config.toml
num_hidden_layers = 12
hidden_size = 192
num_attention_heads = 6
hidden_act = "swiglu"
norm = "rmsnorm"
norm_eps = 1e-06
rope_fraction = 1.0
init = "orth"
init_std_down = 0.0
learning_rate = 0.0138
beta1 = 0.95
lr_head = 0.00479
final_lr_fraction = 0.0
doc_mask = false
dataset = "wikipedia_en"
MLP neurons of a small language model. Each row is named by its layer, matrix (gate and up: input weights) and neuron, and shows model dimensions 0-191. Each number is 128 + 32 x the weight over its row's rms, rounded and kept within 0 to 255. Numbers have three digits each. A neuron's up and down rows have the sign that makes its largest values positive.
Before each neuron's rows, "fires after" lists the tokens most often just before its 100 highest values on Wikipedia text that the model never trained on.

fires after: " (", "\n", "–", "/"
L2.gate164:136134116092124102163134117185167151113096061073074142116165152188132119153164136102125147174130214095150145108120090160109123103135170154170122145089098101119139134137165139072087139109186127137118085097089144135135131132166159084100152142127150124090133077167159159115115180083143165051103132161095183140124103142141155185086093110177123109091150103143067092147141113140129164088151113150147174106116173104141117072085133104115120111129178111024118103146148204134099165153140112112089180048171127100161171080116134134071076130119172169142115133147066131103105150101139142104
L2.up164:113170205091084106153119098122164116149113064073093155149168173145099125145131116150142144181092212069086116126105110137146140135145132146138091123177171186138149171154114104090107179124150112146134061085157140150120174139099144132092110166099114118089150092106126123149153147098104127120106126177084207131111120142176164142146103124143162110087127147126121088103153076126111143105170148108149151104145139094171106146151130120072162077125092064076141095142113195072144136199099093138135115063164145067181166102047157130117062151090142175137149136151103129142087124086129103091

fires after: "\n", " H"
L3.gate492:130064156151132075081143169096118114108181075071152152109115085069097108147180111128177182174162054169127101118070123134120150102125158087150144138177157163106108098121109119105134117183118175169148127132133104137123082085169117076150098169131133127141110126118130155036128156134111135153107111059079172127106140116171142105061143115140130128148145102138099137139113176130187068171113189130142133156146095125138115162140120094169137126141179121125155177082157097085146128134131117096078117097122117114011045126143165164131186159164133092124114150115115139150136105086121071105
L3.up492:154033111175116112115136157101119109139126130100148099072132097087122157144185126144152152218128112146177162068057158067139115117111083076159105075165129136133131116164126144121122102207140162156179125102139119142111121120097174128158175172079129081116091146086139125091126179151121147131077116143139167129127184105139142130110131110147116058116106145131076131167152167094102145193069167166128109129119080076106149145151052113166178143141107145192103094087137100115125181163088160122094052100136134137103127144163181143134139118110131128140119141150154077115142095118138046108

fires after: "it", "ue", "or", "if", "t", "ing"
L8.gate302:110086132115151080129108161103138111097120103131127084126151146113109099116131121143079115089109162129122100076152119104188157130163154152146137137093172111094151105157094115178086203091109112137189084100117106227112098155123120136189114158124084104143152064164107153125119069125128017141153109148118136155122133075145093187153147116101059125122143110159117189112121185118144125171105128125132149116109135177162092112133117096148142135137149070101138134050141103103168160079137079167073147136160162112114078147142092136093124194101177141072063162095073166125178119135111122097
L8.up302:109137151157110138158099123178071085162097055125152109098123124152063133164080079129124072129170125184078107137180124152165175169118129186093137118105137126144137147107145158130103129118147144132187095098174116187118126150066164134154109181115185156159085090149079143164106134141133067126110168200142140120098122053163113111142124122218118148130092084154119141169124151146095121136115119102060135159177156109159071132127168094176140098138125071069137105091136175062094155115057190134138088110175157175072106152120147111124107116128149152130145144125130134119161163114118156108

fires after: "\n"
L2.gate125:178130115133127115073087127049135145137155113094124142091144135095150162142128040128117163132124066134127130188159140161096133121183120080148169159161165059150182157121126107112141083108108163215110125100165151165188102092152142097162150152122065141123107116156071202140119116097119100080139097101120146162099201100143115127140104114175174090066160149085103123183113137125145113119166141143143113181110147119172114187117154154148213110169176115094165070090123081125147180133167112120090121061157154138117130094119120167111126125124119099126115093174164108121144157116099147082
L2.up125:117177187136115151129134131116167093134082101145115134065096166147144134119168101142148139105159094178168106113090123118127110114123190070181089124151117091165117102166092110119087091180157186123096122125135139159179088095062084080131130191086128136147144126149093176127089119096127112076084116110074109174128079152164115129125118103139144076122122108241121175197107163103121098176096135201134138133145124116135158192156116125146163142129194159157113119085148159101094144113194084103092154109125150152112098089148121159144094154152101108145088111213138083155160096134128124090

fires after: " m", "om", "an", "\n", " M"
L4.gate505:143147112142135123105094229149060128083124078092108179057115154106104145176164136125140153138125115122128137102074107211128118078117139129144138080163078105163134076107102119057214118115101158176148125087151103180108106096148109089125094129092135136149088110146115122098152141091031139162153161120138173118147158152122134117094127135157121074102154099109151103138082132106151158125122161162138110144097100069125170129095089135181122125104107097107095107075175062118092139140125160077122108126153113083074064117169193160122140141155105166090143160154142152092096074158083125127
L4.up505:178161134119120171133120177110104172129107094099067170079125132122144183148151112093171116173150086111103138122137116169113115153127128109151137094183137113086152075109138147115153158106046110152080078058124092164113064133158139072164103102062083118084120076117182139099139140097070156146096140113141157162163146142083115103130145113140120151161127107134128159122088145064139142142100109180147112191104207043138113166134118168144094121088132124100149083100179092110114140114078127097162117123150115103126085180101148201141087145124118105116090197165108090147087141206131138120

fires after: " r", " R", " D", " con", "D"
L3.gate386:105083129088129158110086141158110154149117151151134130093173109103099135101150153111116118085122179131176110071139198112122083135123065107186152154171096119124098124121159126116124086085170129127128097090156112122104125148089107070111181179164163136137163069138111138082179062127143122111104156204162168206122135134145084134114135109100165161126146085163128062140157142153131141123158120118133101126096138147130160169098134146123142160141107132040159093125085071172167115098150102146147080137194129111097178115122157130111080131178168066089051089130127169081102163175094153059
L3.up386:072111144121143127130128126131108075090132139145116101160093090083138096090125205094092138077083124169108108127142152184163203148152123097091168170141129087176129098080153144112132109121148077126122112108092098171120113145101116152122179146131070098109109125069099099113145096098158099156133132154116150154158109159134143097186133188114188122141076088109084063169163138133139083138120098127068152124156117103119106136123164160128111184165112174078134100118152148126168100145103072123034152138155112141103099188139212126135129107162110194142066083137152136100168074123064092089

fires after: "\n", "^", ")", "-", " by"
L2.gate323:094105142168133170071050152122122114110081094165126171109073186116133057170141116135126126156113179156183110133130107177124134113185078104133117150163153148153166100167114105055078149145175123112186122143090116117087110108181152135117066149090089136082145095128154086128132123128110161171141120132100126078120110173144118152041133138134113107101098106074126110088096104155101091091132127112188151134123091142119108156176181133130149121115135059125090141168172180126111148175212159103096179171135119114123112150148117129101158102076086091155128092095073137128090178087103105078
L2.up323:090088141161089173103096160149136142109122142165102152091067148097125080155224117150164161175127204156175108137121123132118099100195122099123125118152143169150170059169117098116111183143146125122132135153123147134074109088132147168136115177097113114080108113120167036098133149114125112138134109135103155091131115209121121163103118109114150121101101117106106071151100106138106067098119125059159166151130087145115116095162139090124169133081210070111109121168169196147126157116174122152113163154150114076083116124135143121171128130076074101138126086090101101074082187078142139124

fires after: " g", " G", "g"
L3.gate209:096110119082106150096168168139150108137099087093148163167113176182144155099118092142171124172161173195098088103143139081134150140201166174177115178124084133150140098092173087153098117130113198113124146121143116090106135144115080109085092151091122179148114104102119121071127174167153068182113130130106107103157130135161122129185114078136149130136061147099124083086115150132099125151129153084097148142092155149187076132142104136121150149082120092101099169106107147143119097110171144179114120162171120151153128052167106149114131098105163046120209142151129099108089126135078216153
L3.up209:129125119101196162100132091128177142114131083177143154192094193121139088113107151088111135157101109123084167155103125136111146122125114150108162212171138092145141130056111145133118159151157140121139078098089122198141082105154143166110114170089105186114170160099106165079102075075138102090122087214147146170163141069152147145138142144149140076137045105092116144111199123160142136199149129132086079153207125116141079155117106143123094099110123128111154081072142040113106132141144139127122128115126110161133122128114123095095118128136110182148143120145137119145151146138197208122

fires after: " ", " I", " R", " U", "t"
L2.gate127:101136127075151130134122231138131051103135119107164209152100142150146155142179148111116135133127170113185127151089123114111113106146106182115114120099191071116106087187113146137173119071161094108118166071150125126129140113177134109094173158118126102113146100163145143118143186173121119126118157099142159092139118047100174104131101108143145151069125143140114134109177107105105104110108167128185145082138119102130115153097204101198118100143118131155145168192110161104149135131122134172060154081127124161094147182181151164077085134102062095143145064141198146125120121075126167142
L2.up127:149129105137161110084179197172170135117207070111124131165164108168117135163097145186107124130102163115119136179135110125134164101155058149130117177111160120113103113170177111117183107144156102135142108135173144115103084112120164148136127098162125123139069133096174101079134132133117106140146122145100121091164109121098148136106141093135124056115126105154110122135186121068175141147089154092195142171151125183086115109127154111179124140096164206095128086107155106084146151174158233149137104110153091112103174156102148210067079137156139125109158089143166107161132072063167142113

fires after: "=", ")", "\n", "ia"
L2.gate317:131079130144115175126138105118167166100066171124110162140158129184095076087111153124134071095139121160117173038200102149116123122139180112101124110132164150153170105132119165136080107156107139118156120131157123100108211134108149103151053118117142131098106101104149081168107133166095106156157150181108166143101104125155130091119098140129072117069150086106153152169098133122172118161137143096177073098162155115073066153148186125107179126189144105153104117114086122109089123124168170140078158089141121172145140157124170140089156176148116143147129149122092218148154128103130216069
L2.up317:076112117148103155125103131132150131112087107101097191105178136162144104110100175126168141134164168100092163133114081125067130150142140139093135117145110194152164123088164092161109149182159129110066097097150108149140201122081121103147138128107091132080080143120148103158102105147057113128104124119167134118120100130122139103142078114128095144104118106092125150124110130141094131126105064017174100102151189108124081196142118125060151087078141151173142066140138135163151165103123152080117126058186135196188099104129161040130111090141116144099091109182118096119165088138162103144

fires after: " R", " r", "ou", " D"
L3.gate27:154152094090138149121107136180123083107156125082149084125193164108146096108155159123095163088169148189142141140105207185117085122138069101152192175144056153108170158188123078172080121117128143160117200129104134099118088195097079134138157153158158207158113117179082165129125167164119184140103151127126160133137122137147097126144108144162116142151149146170087128151176124196158136121147167133133133095098099136104082150167194066095073165159121143123146140115126114103134122113164117125128070138077084156084180141147130160100114074178148112120150074113131133093100161151141154096
L3.up27:155142127090144089084086155165100119165072118110112057151107099113096123111128173089161164095100129125123062160109140127122147112112167099133112097121127073136119160041129101160099113098213103099129117117121136115134081142122123212176170168144163158167176100235128123174130148125123132161142081202167124150133175186185105143102115166120106138110145151130122129167087116112119147064123122142117097111149122144159081160139150128153110082099134109098106139136135154166161117091141115215111116096076123109159129185161144178092164133106114185095084114125114130131152124210072100143

fires after: "=", " G", " g"
L3.gate428:097127107119131194141126161153099158151108082084135160161203147163130145121158171108140152115166168158125114095106125193141128090161159093075193093119130147137216142098164182152110129130128149143115139108145155141143125103143077126072109083128148178123115119137051116089087138142104083137131139164119141141145071078141143172136112154139104097117123163043113117109133123075133212167103091079146068097134187137124116149114110145029117114165194166136142127136090124059127154108132140127151165097102131178192082100133127075146159124188106110088146145166084133089155129130164137115
L3.up428:109149166140162213097119124084118153137178104136076185121111155186069061116178094158117086049190135150133144132224122095113142154170106137148170110139130162150112155041120107127178109161067132139169118137086177184131169144159120113165092140121123136143145144077108135145103114168099089161136153161194190154193124122144108082152087180118103126119089117139117140077159120131142096165155117171180075132113148135124146139169118179129146125157153122128149095161139065114094161114097127115143179111117151150125122123111107156134135106105089162097113131174133129141090092067183179126

fires after: "r", "ar", "c", "ec"
L3.gate372:108071071194162170092118132162124135154114143138131110112194123161198095140118129108147152122097149182130121162107205077126149153145094183144164155129087107054100097118160125185070166151140193125132106124100115143135097182089107074130098127162187113101152111106112135057142115106168093141153112142102125180131135127126100134172151120135146165135147134129105132138199135104149106113142113165120136090064168080119122188187125105133122198151131119128126152131082122107057125132127139075117121138144055194170150150080098136110142155150126137117111070111231109123130109105138183095
L3.up372:101062111127127177079081101135119119178127116116128146128143149131178088112113122100193140176125107171130068138050140081105182144159139135124092108138084134089075119114154088132104182191109208123137084131147076161118110138162122109170127131104152122075183066120067088102072091108157090074142106117121130113146057188106130089131126113184184138118116118117132168139075111133115137110119111130111081112101171132091119124141171112073108148157114099139159174093126080100119108104151179087085174133116108187136189166115118186059101138165117162105143099131148116093097111143121157083

fires after: "f", " re", "er", " con", " r", "d"
L8.gate387:187123082117144076125111126176072081173131098117182081111097104110138136081104152126140137135131189109121150138144135076157125155133151108142073176171105095066132157138116158071135063144149146133142162113117119111158126131173127140106083157141144124171057102216213164146104078103102148114144124165165137174117101133147093110142117173111114193034077067087124146098142115135075079113133135173141127129128120085120216131113103130146064105135098130093129156088206124068130118140142095122124137120140135086097103113071091123139141154140137084126138115091131101095167126134123115196
L8.up387:129082133108062116158132171130111096092062061143102164116100165143140159130162165117123064145127077125120159124134160138099201165148172149131122161096163150125116186102163131074108101140193071093126127133133094153089102054089120165132152129129129073112060094169110111089148138131144107080167151113141119148142101098159094123131149107119125147109132118161126137175039097119126089131103113092053129151109100102088103117107105115104092160121096169132078125226108109089109075130155174110117114082128079200124142102118125200133123100100131146152167105175134139126127152129082201173

fires after: "f", "r", " r", "ol", "iv"
L4.gate187:129147134136124176088099086154093117132114071140137090105121135116120098150091163113111119097154137141118131151192149077116124115100144117140078120179130146131170091149125077073181050133109097093101164205145135111136099197104105126091117188196107172089110107118204088107121087110129131116145110123100123191112110154170081098118058162100124165080141084115115136082142114093146143082177170092214144102135110078126125122092167095210149143160191100126170155117120137171135114099185106133149096090158158189091113167149141167107146163117150150136125131116139167054131132154122124104
L4.up187:158128112104148140103133104153078152119126111133100139127181124147154176158173131070149170148102121118186158099094124142144087148127118139123129123098157155118110141061083149134156110168166090123143157153064101125113109152138174166122113131104113126154171198160107126047119122051199136163157168165064119117173141111120094151020111112085158194062126106128119128101133161140140153136055112111126097133147181133175105083130112089191081086090118174155155123180135094143172179113093106102084196106142073160095123149146096123155058124138092124156122117109113144105087108121099122121

fires after: "a", "ar", "ol", "r", "th", "or"
L6.gate297:086090145140061129145137092168174122085096159134062095091113192106146095144052076084036137126164158106114103151187106159148143106120166146101136117159156161141130081130069116127152124112131089097136124125131126158111157151130160148092116131169070138059135130093137119154154125126178094124148099134110202109108105110152154134097109131139135099121122165109161135165127116091147108122134152158104127159125128128082106099144207170158146130176156132105049127146103150190112149145209148095175135079081144119095181128092176149150082148095109113075158126162165097128099167070132182054
L6.up297:123095113159116156171150086132179156145074091101103090167120088168120140106119125175201130136067130140148172184113142126098125145100133102086094108163176159123135155160116129180092125151146172121171180127115093104189191149072134153111105092155096140157125181128141139147048149141191094147091213148195148112146145127114095161120169117117183095146113106107100130086110172187126180160122158203111153130091137128060078090149171103173115175180177138155138139126145130098136121083154138090144162106089125124107163091133121156106108167126094121109109121131130098061141171157167172102

fires after: " wh", "\n", " R"
L2.gate167:135093093117173178172167243106148114130127102091137146177131108136104194162212158100108144151128159177154093107098130134145092101183122136130125133099121118132099152193137051133074115092106163144119182144121148149116105099148129104094183159135125077162123102110099097080101087124204176143094144117093146074106159059184151204089111111141131127109113140133106146143189146087115101142074095119146148122128097142116101145169179106197154146167117134159118125138145128146110125161163131074096188126085113123145118150132115182100067147108085116112122096117136124115150097054083123122
L2.up167:123134094111179132181146165184104102126135099125122172165118117102069121190111112106113195155107117110145156179119112119143097081135145159169077139085150167109129199154190103125105151078125163121132149150105124110121138094119148181092160159127159102113130133135089094071093106110154163145085136145067122097099141083121148139118183155136125156113121151167095125186192153095136187133081156133184187108092140174111105080121135099173103144139119187116130131179178173134118118172152056085162181115095057101092109164064153156088156158107100125089137120079202148139142125092142157126

fires after: "\n"
L2.gate31:107065103118168091107130167100121111093132122129099118120141115114108101154154107153109135187143062135163121129110075163102096118129144049156148074138117075106148125160122102113120072221106142168174133134073121132134099142158149100123161255096139132144143117155045147131151169093182157080053064100126173141126157086117149109120144142115143089116149148110090161190077155132091115136132178135130092117151158089152135159126142097106152080168197105167167152112135084077130176117117121140087110105088148120072143069139134174112180118129091145118125106148153146097143109178124134114
L2.up31:094120067099154138131108132106108152141138118145127116144107087115140125123189115152134092194153020160138122117127099147090108148146130087144110094129135114088152136174119147168126119146094116105097131117159095098144099075204163102119144228074147159145184137159143154123119173097131160036076085154092151142051138093160136154127174153149154152094146127174122173145107180073090168149102128119140099178096120089112153151078148099133133129133211172171148107115100096165159128132065093099155089124142122150109130096120157178115140149112136181160120132159154150142174066181102085130

fires after: " A", " a", "r", "A", " M"
L3.gate105:161123104141145111111141145120082088077155159155161103104149111119180110166135117106149095115099121176162106074171149077128139155171129192124097126142072102133110104207148074145106090127114122125146134158116113119099121112134162140139101116140153124121131105129088143111113142136123153118109117153111154141129128139144116141082148167074158187120190131120226144139040139049135159133168111136160157101161148093110148136161104167135193183064123102177198124148108163140174192131149057141145085137111153148167137109061133104130162156164149111135062136158199187157182111132193184115
L3.up105:131144115181170101109153128104084156078120144132149132150127130124144144149121114103101117105078140155084121090155150121063108150139147138084120168146144068135116145123177094163088042162145122135146052178149068128099189061113163129158171101122171136134122125058135112081165123173116134135113105112122127161151136143129156152101138110112155184120118120141225137141105189060181161147156089136169086108132132139137193133097134151115108228130092167152173146158086116078185149171157089150136136094131206154109098104111153141149175123138111152111099092121147150143182134126180179097

fires after: " wh", " M", " R", "r"
L4.gate385:134138127149113160175108171084134165091132127163150183128143122073142173132173140123079169132164139163132141089129120158147170166133106125142137154095156138118093070162127072132103125094092105128157165137120151114129138032136198105101122097125140088071178104134071137136112107117113100155131131178211158140084150121138130208152155065100163108127145099100099178127155180097132147143135114146224084127140114143119085100157101075047154142109131190178175172161123128122154159132119112094172158147166127136091158144121096117152118159135161113064113105115118159140125096117081225151
L4.up385:139138148116156117159165157083098139107170128126129170169105099075139147147200143142103175111129140138190167103059119141150178168141114159133087135091154109104099063188099123145098149070126123133163133120135154124187149092109097123138104118174120044101116098162094121114099112144172134120143081149232146136105113102166130211169127091057143123122124144107092156134179130100116109155129067129185117107149108142100056102123079153117148149109192130216115161094119135125108160154126112113155096136189131136092116145102147167190151132111124125141101061108155129113159126063082156151

fires after: " J", "p", "u", " g", " c", "up"
L3.gate269:155090128158112119112079111120059072108115071097121117114138131078117147122121180095181093146150058169145157117132135060133156181129089122123117121138135121185219104112202110166128148132146184123136060128129142122149135169066134138075169104155196147114164013124095118143125094149127133173188176155155135098112099122112090131082165143115137176121133140090134161100152153100115124097115165131152135128133155161186109189140146131121117089108164116165118123137143146078181165127057187169116135108077146135143110148189134146142103142169091131107106107158106105172116183124111095088
L3.up269:130159093150125101147076131081119181099120125149151076197084152138170103184109093165178134090119141078152189111150085138094178170101113077123125110106127157137127157067144121117117152166120107129113126097084090182156173111102121119055079135116076093150124079142122160130156098132089096115108215131103131169143044159092172110113104131138121157107127126100106100114073095112170179068138093155156121173158129147064143123142139100078161135103154121153099131181158090132139150121083093110140123107104106148185075138114114066130147101087113179119118122157127069159147178135199172108

fires after: " (", "\n", "/"
L2.gate130:172164097104128078151120197140183128151131162098113096104133110156075141081115100116085139148085109091176146096109118192139087129141154103150128129134081103152072115140095084070166069136142183138137078141112121124094147130098090154092195147124117128109160062137093155167079156144109070149145162133119180147143152107143083160159114078177134095050101098061089149155130056138118086093063144141131147120110148113144088148164127146080171142161177055104130133149169165181112127125139102124077120136160178098158137187111131112104088111103156126141123104160082109108143187107172141154
L2.up130:147244135130128108104118165145195117166100111107086101123122114130147187128145068145098108135117108111182118075128130191133091085160166127181098117146139173144139160102102107083134150108168134158143082146166117099116133088081135168110156162141136088086149087129144178150115128154131103140085154123161174090116139123179114139098109122164155063116096088132163075130098078096055119094091168122171100115158139134172131141151135172062161131120172037092132162165136170162120086188109126124114141090152183088158149148079085161115072139107139157082126137127082146086123162136080163131

fires after: "–", "\n", " (", "-", "("
L2.gate260:091118126154146126126052143205088170166122173149124128108101173103090118157124153129099134162121136110164120137139146114158109108136125138125118175162111102162174129125084118152059089156185127118103100113169139124077098187132167094124169157096101138107144117068142136104200165144197154091070109141116105116216076133121169130143146134082108110148126124165153111208110184133135083124131108129146127148160179092177121095181167111110144088171127111102139141113121150133151133226093092038106155096162181152109125117119110108068125133105125078145117085118119133167116146041161143153
L2.up260:146135125146109119103124174118143098136119113085092168134139138157063113142076139175118108164163136119092079135148058148105067091095147089112130095137133163171219142156146094140103103144108161152105094083174129125091079118107138162105135138075163128146072088150109112122200139085156105177097151112065112081173163164156104140093103175164122089081135145075114105150140105139114083108120205122116157107135114124207159091164122152117142088187132110196165101135182177121132180154151105171120149124084181160110152194115112169094113085079137132109115148153151155148096114123104068154

fires after: " h", " H"
L2.gate379:129047091122145145103083187122140108127150116061138136144145131097127141137152120087069154140104126139143141091120171127113000105173134101122158140116133096128174117137077145138098096176106167122149165100172166157124166068132110135122115157134120176153129074082114144078173184152126122087139152103095186102161106062123126136071114128139182116129144106027090105128171150102108144109125135126160132187162097067163118124132134109132149150151200107100160146147094139084114147159126099138098120092152120182150087162143159142085141166144109114132138080134118087061079130143161116054
L2.up379:139108180140165116117131136109112070099140143096153114120119132126132115119155197126071122187132163130171126168136189134139118125169129135117190094160131076158117137105059144130099119144157179156141181174159128153138191076057133145143157093155171165136152121089110116120135116111099167112102096081144149084152155121172150130106103086154145063096112166120171090152170118100108144188162113148134111197165086103145122128159102152120132121164115131081130146061045077161110193069095090140156090130179161125146089116138185147183105206079147169118121062106131104101137137119166129103

fires after: "\n", " |", " 19", "|---", ")"
L2.gate417:098156108171083140074092105154140139082091142164140160093137121072096091125129134160109062150122167131160127145147132161144078104115110074131121090173136119108140127120102116142097127137162132120178111144132126128109085141117166144091114157119111165150120130089144108081124126130051069109143083164126150140115200130148136180136120115128182127105107064093098137099112075090052067077162104070157102155081107177099105133146124130169192116157213119099090101114170095111136133125217107159074148198195145107122132187178104139104164162135150143176091101140102100123121105081099104084
L2.up417:113170105176116149080119078137111140098111156182141107102117120060150093147167125167099069180102184167151151157132101137113108125159133076104120083117173126125131129100110139158103139132146100123150133130109090104145107126124158137121129175132122140154102152107173058103139172083037073133119070111106171125096195136193168167161123083152217131097103115115112106144092079113088064070162072085124106152112085186113140106160111120159193122138193110066103120144162115138126115109115096182089166163125167077103117130150123091131163185113147135176115063115111127105138128123087109105

fires after: "ec", "ar", "iv", "le", " 18", "or"
L8.gate241:098140132093045092127147122176171125150109106120094115092081175162113117106077116088159096164142158157111163147115152136147127111090118124147138097103088090032148132144186114100102154140134135130178085108095150130160163124139156188128087148116125171124173099104090174150119110134089110167169145142099097082150173141138163163156128117090159132087170146085219170161132159135099176105194156145165154117067130176108124137138121117150122065114172072145080133139107133112118120120143167133136172100140136162163185099031073126124142135151115113128087055150190147096138138135105168069
L8.up241:156202124124057152129117115117171100144109114128127152121121102138111162145187135124147191208157166170098132129098210113170142162130126134159059122093116104101163123116148155149137144162204139100184164079161108100172161118114141138151135123090153133085090158104155189122086129121135133115135153151119119117115101113167154099168175118176159095169143144139102152114140163126132177098144138173114109074131107145076135184083111067097106106119113138079126168102180102048181169070149177130097136125080149152119152126127108165085108121147110165136046168066101067172145123112106085118

fires after: "=", "\n", ")"
L2.gate194:167113075125140213133178156117111193103121149102104122074181093130131142139185131073109088145098184155169105127138136130091122148176167104120173098130149148144125115056143107179050090143134098134132121155098095165097178179136151126094104094130082133131080115100073131162115113200151113105155117112156148126163123112130107137079126106132137129141093146069166147138133123104117127085084120053098120116157149130095096193155115138155121125168170089135125126143125128096117224200089095101105144073140205159120118128131147069106190134114068145128159114126101184148180117083143106107
L2.up194:108156115094130125138110095096160040131119092063098193206074120076096098111120134154118169139183161101136177083107074152096136182118119117128126170140123140152180137143125104148100167108116129134160128074111145148132109111131032193151153104142129171135096141177126118111147145187095084124114164131123129047097074121129150117154152161097074170104143127147091095120094081135105192090116123146147143059136150128140119044135158129076109124078134101115123112159183174124176116090067098111130135113158172151184083137144158151101101149166162095141130100143152149083098110150125152161

fires after: "d", "ub", "ly", " P", "ad", "ot"
L4.gate198:127191104151167128107141166106068052065118085148202159105157125134093132159132138165129111126137100120101177142109110160109106147099163132082187162125127125169077149082118141191149109103120113077151110194121118160082148187119117159087151145167145092115121115090047173115157134068081153136078165129110154125091138117071107112154102139164135183118106180167124176127104152161133118083148136166145097125126119109137128173137177101098140079194101162077142123174089106078094155131139119139155151116137189149132142130130154183103090165150108136126186109143078077068119190128114179147
L4.up198:125085120111105098126168081097100101179117077110123136154111141098141089107162182166158116098142151127144132118095131117114092145110205120119136160105168110120143135132106097173128136101127111202113129128155146147126198113108149182086103144112161131142077168161026103143094135158134046177185146138071131138117128115124100133139151192123119154173148152097104138109147155140061062133051095108104104153149129112115106130119125138071124155139108147147168105156109088128112114097183020155126172105113149168098178087062124123098108159173146099117174105081105142086092129117053094149

fires after: " wh", " ", "ud", " be", " R"
L2.gate187:133166178106112090171090159098121115105116101108154183159144073099124136132170153089118148132105164198184161111097102180126128170111169149174097137109121091175161135212086128111073103050121124119124108143132149115096182143129215101124163100121146105179115152164116137139132114134146069115104150149155137115094154099142136171133081117127052155060087155084112193113166119117187123114117104130149146075128099078146080190181155101136214110171117127159104151099156118132099176155117087170053165154157139170146113130144174122129123164112117133141121119118119149137105127114175187136
L2.up187:159128133174190091137175190105145125114147171132130188164151094141090095117106103158145153143061153132147187125110144088145126162159137129147130179100170130123098140161156079125138089040088137114179093104219073113155131120146109114108144088144160156115175147160131131125088114132142125141174135104179129126179139113146157112119146109117145136111158077136128109146126150164114173111138193116126157115118151177090086139116133079153097155156097173167158067171192149156148078141118162092158096077155089089149140132117179145091139066146151127186092111118105113161188182065135139039

fires after: " a", " n", "ent", "r", "ul"
L6.gate355:159190105105121165120183157155116176145148081130106097088119136096092149113164068079131120084123141094142076092142090149127106121160112083113098098100098110155169144087123039161127117089099155192143114190162151076198105173135091081110092149109103098138150061103103187132101132104139133140170138127145118135104172153146091126089137168174141209137162099150124084041116109113134121088145140181087176127123132164096145118121144085121150101129134121131116152169131148129152131156163084113151089163176134101120121116103134152121131178119139077113094087152141180151131122248171112097
L6.up355:165161136144113120140185152127110138132136108097090100075126150135163138116139129133134121148136177141104120143144128154146131145093071067108141141125128093153136202112137084159053154142116167137161083134145132151111149121138155136109159093130156115135136096139107085100185150130095137178086090113076109034048152179127115131090113177105103110172163146105181170155135065158146174251087100107142126153128116167177185144121098083126167143167113174105177101094114113111148131115161128082092082116174132206145190110108105129143138138088125119102130127116156160069129063173127177101

fires after: " ", " Y", "\n", "Y"
L3.gate253:156140163187166109099154183149110128082120118101120170108118155138128152079192093140120169149140123096106109088172191154132125064095157115182089148053164088115120062185132171168114153161145179120085145159174132134117150136098123113061126181095137126130133137087142090086115190165116097163152111105147154186097107078121115186107122193082133145131117176124020101082132169133134114175101128134105103124128094104081131095134123109155144145115182101199115117087110118128125116102144112173186081110139098147140114122098136110142141107144091099090180146153098176089133072127147083116
L3.up253:145122155163162117082165141165109087130138154140153147118149126129133127126136077122127158137155118164128118094174173138115154057105142074165097158115147166112168095175081188120094093153098133173096108116174102067130135146103107103114196164096157134116128124096166093103122142164165107098136140173142126160087140052153155160088154148098138141101119177154033132134075157130137161148129164170098082093136124087100124105158098101181201103078153153136135131176098139139180122106151140213197063117136119141092159108070168161161161065107118089117153131161081159087167102157138087119

fires after: " (", "–", "\n", " \""
L2.gate171:166128169119139076058144108139120152142113096074077133088154150180126116132144176130140119119113159112140105126106107165097116167097134110109166109166191120130169124139091056106073125099132103173115107158135108133130127136107147082082163155092092122126176085070077175112140132143119134140110116126129155136137105090200106113117101101147127124062144169115131132092152048100014165081146161147138080103127174182140107146135101154107179120183110061119133143159155158124161132186146138127104137104129119104134165119128090097095139113060162186098122091180036154148089178144091162113
L2.up171:135145155086132036128156118107096154175098149093109120142140167165168133114146158104083135141107171125127083125069153121111112154078102110119080122138080125109116125123130094129153159159135093146086082149147104099103111103101163075075138088142102120128193133082083139099102112120118147149143100147155202119114113068102159075141083079125129109085093193089090135137134067135074175100118145162112158075181173138123106153128078128099133120153124082085124141176128154117144138193152191105159151141118091157093092080108083110180115161125189187135110089118066072159116179163193104124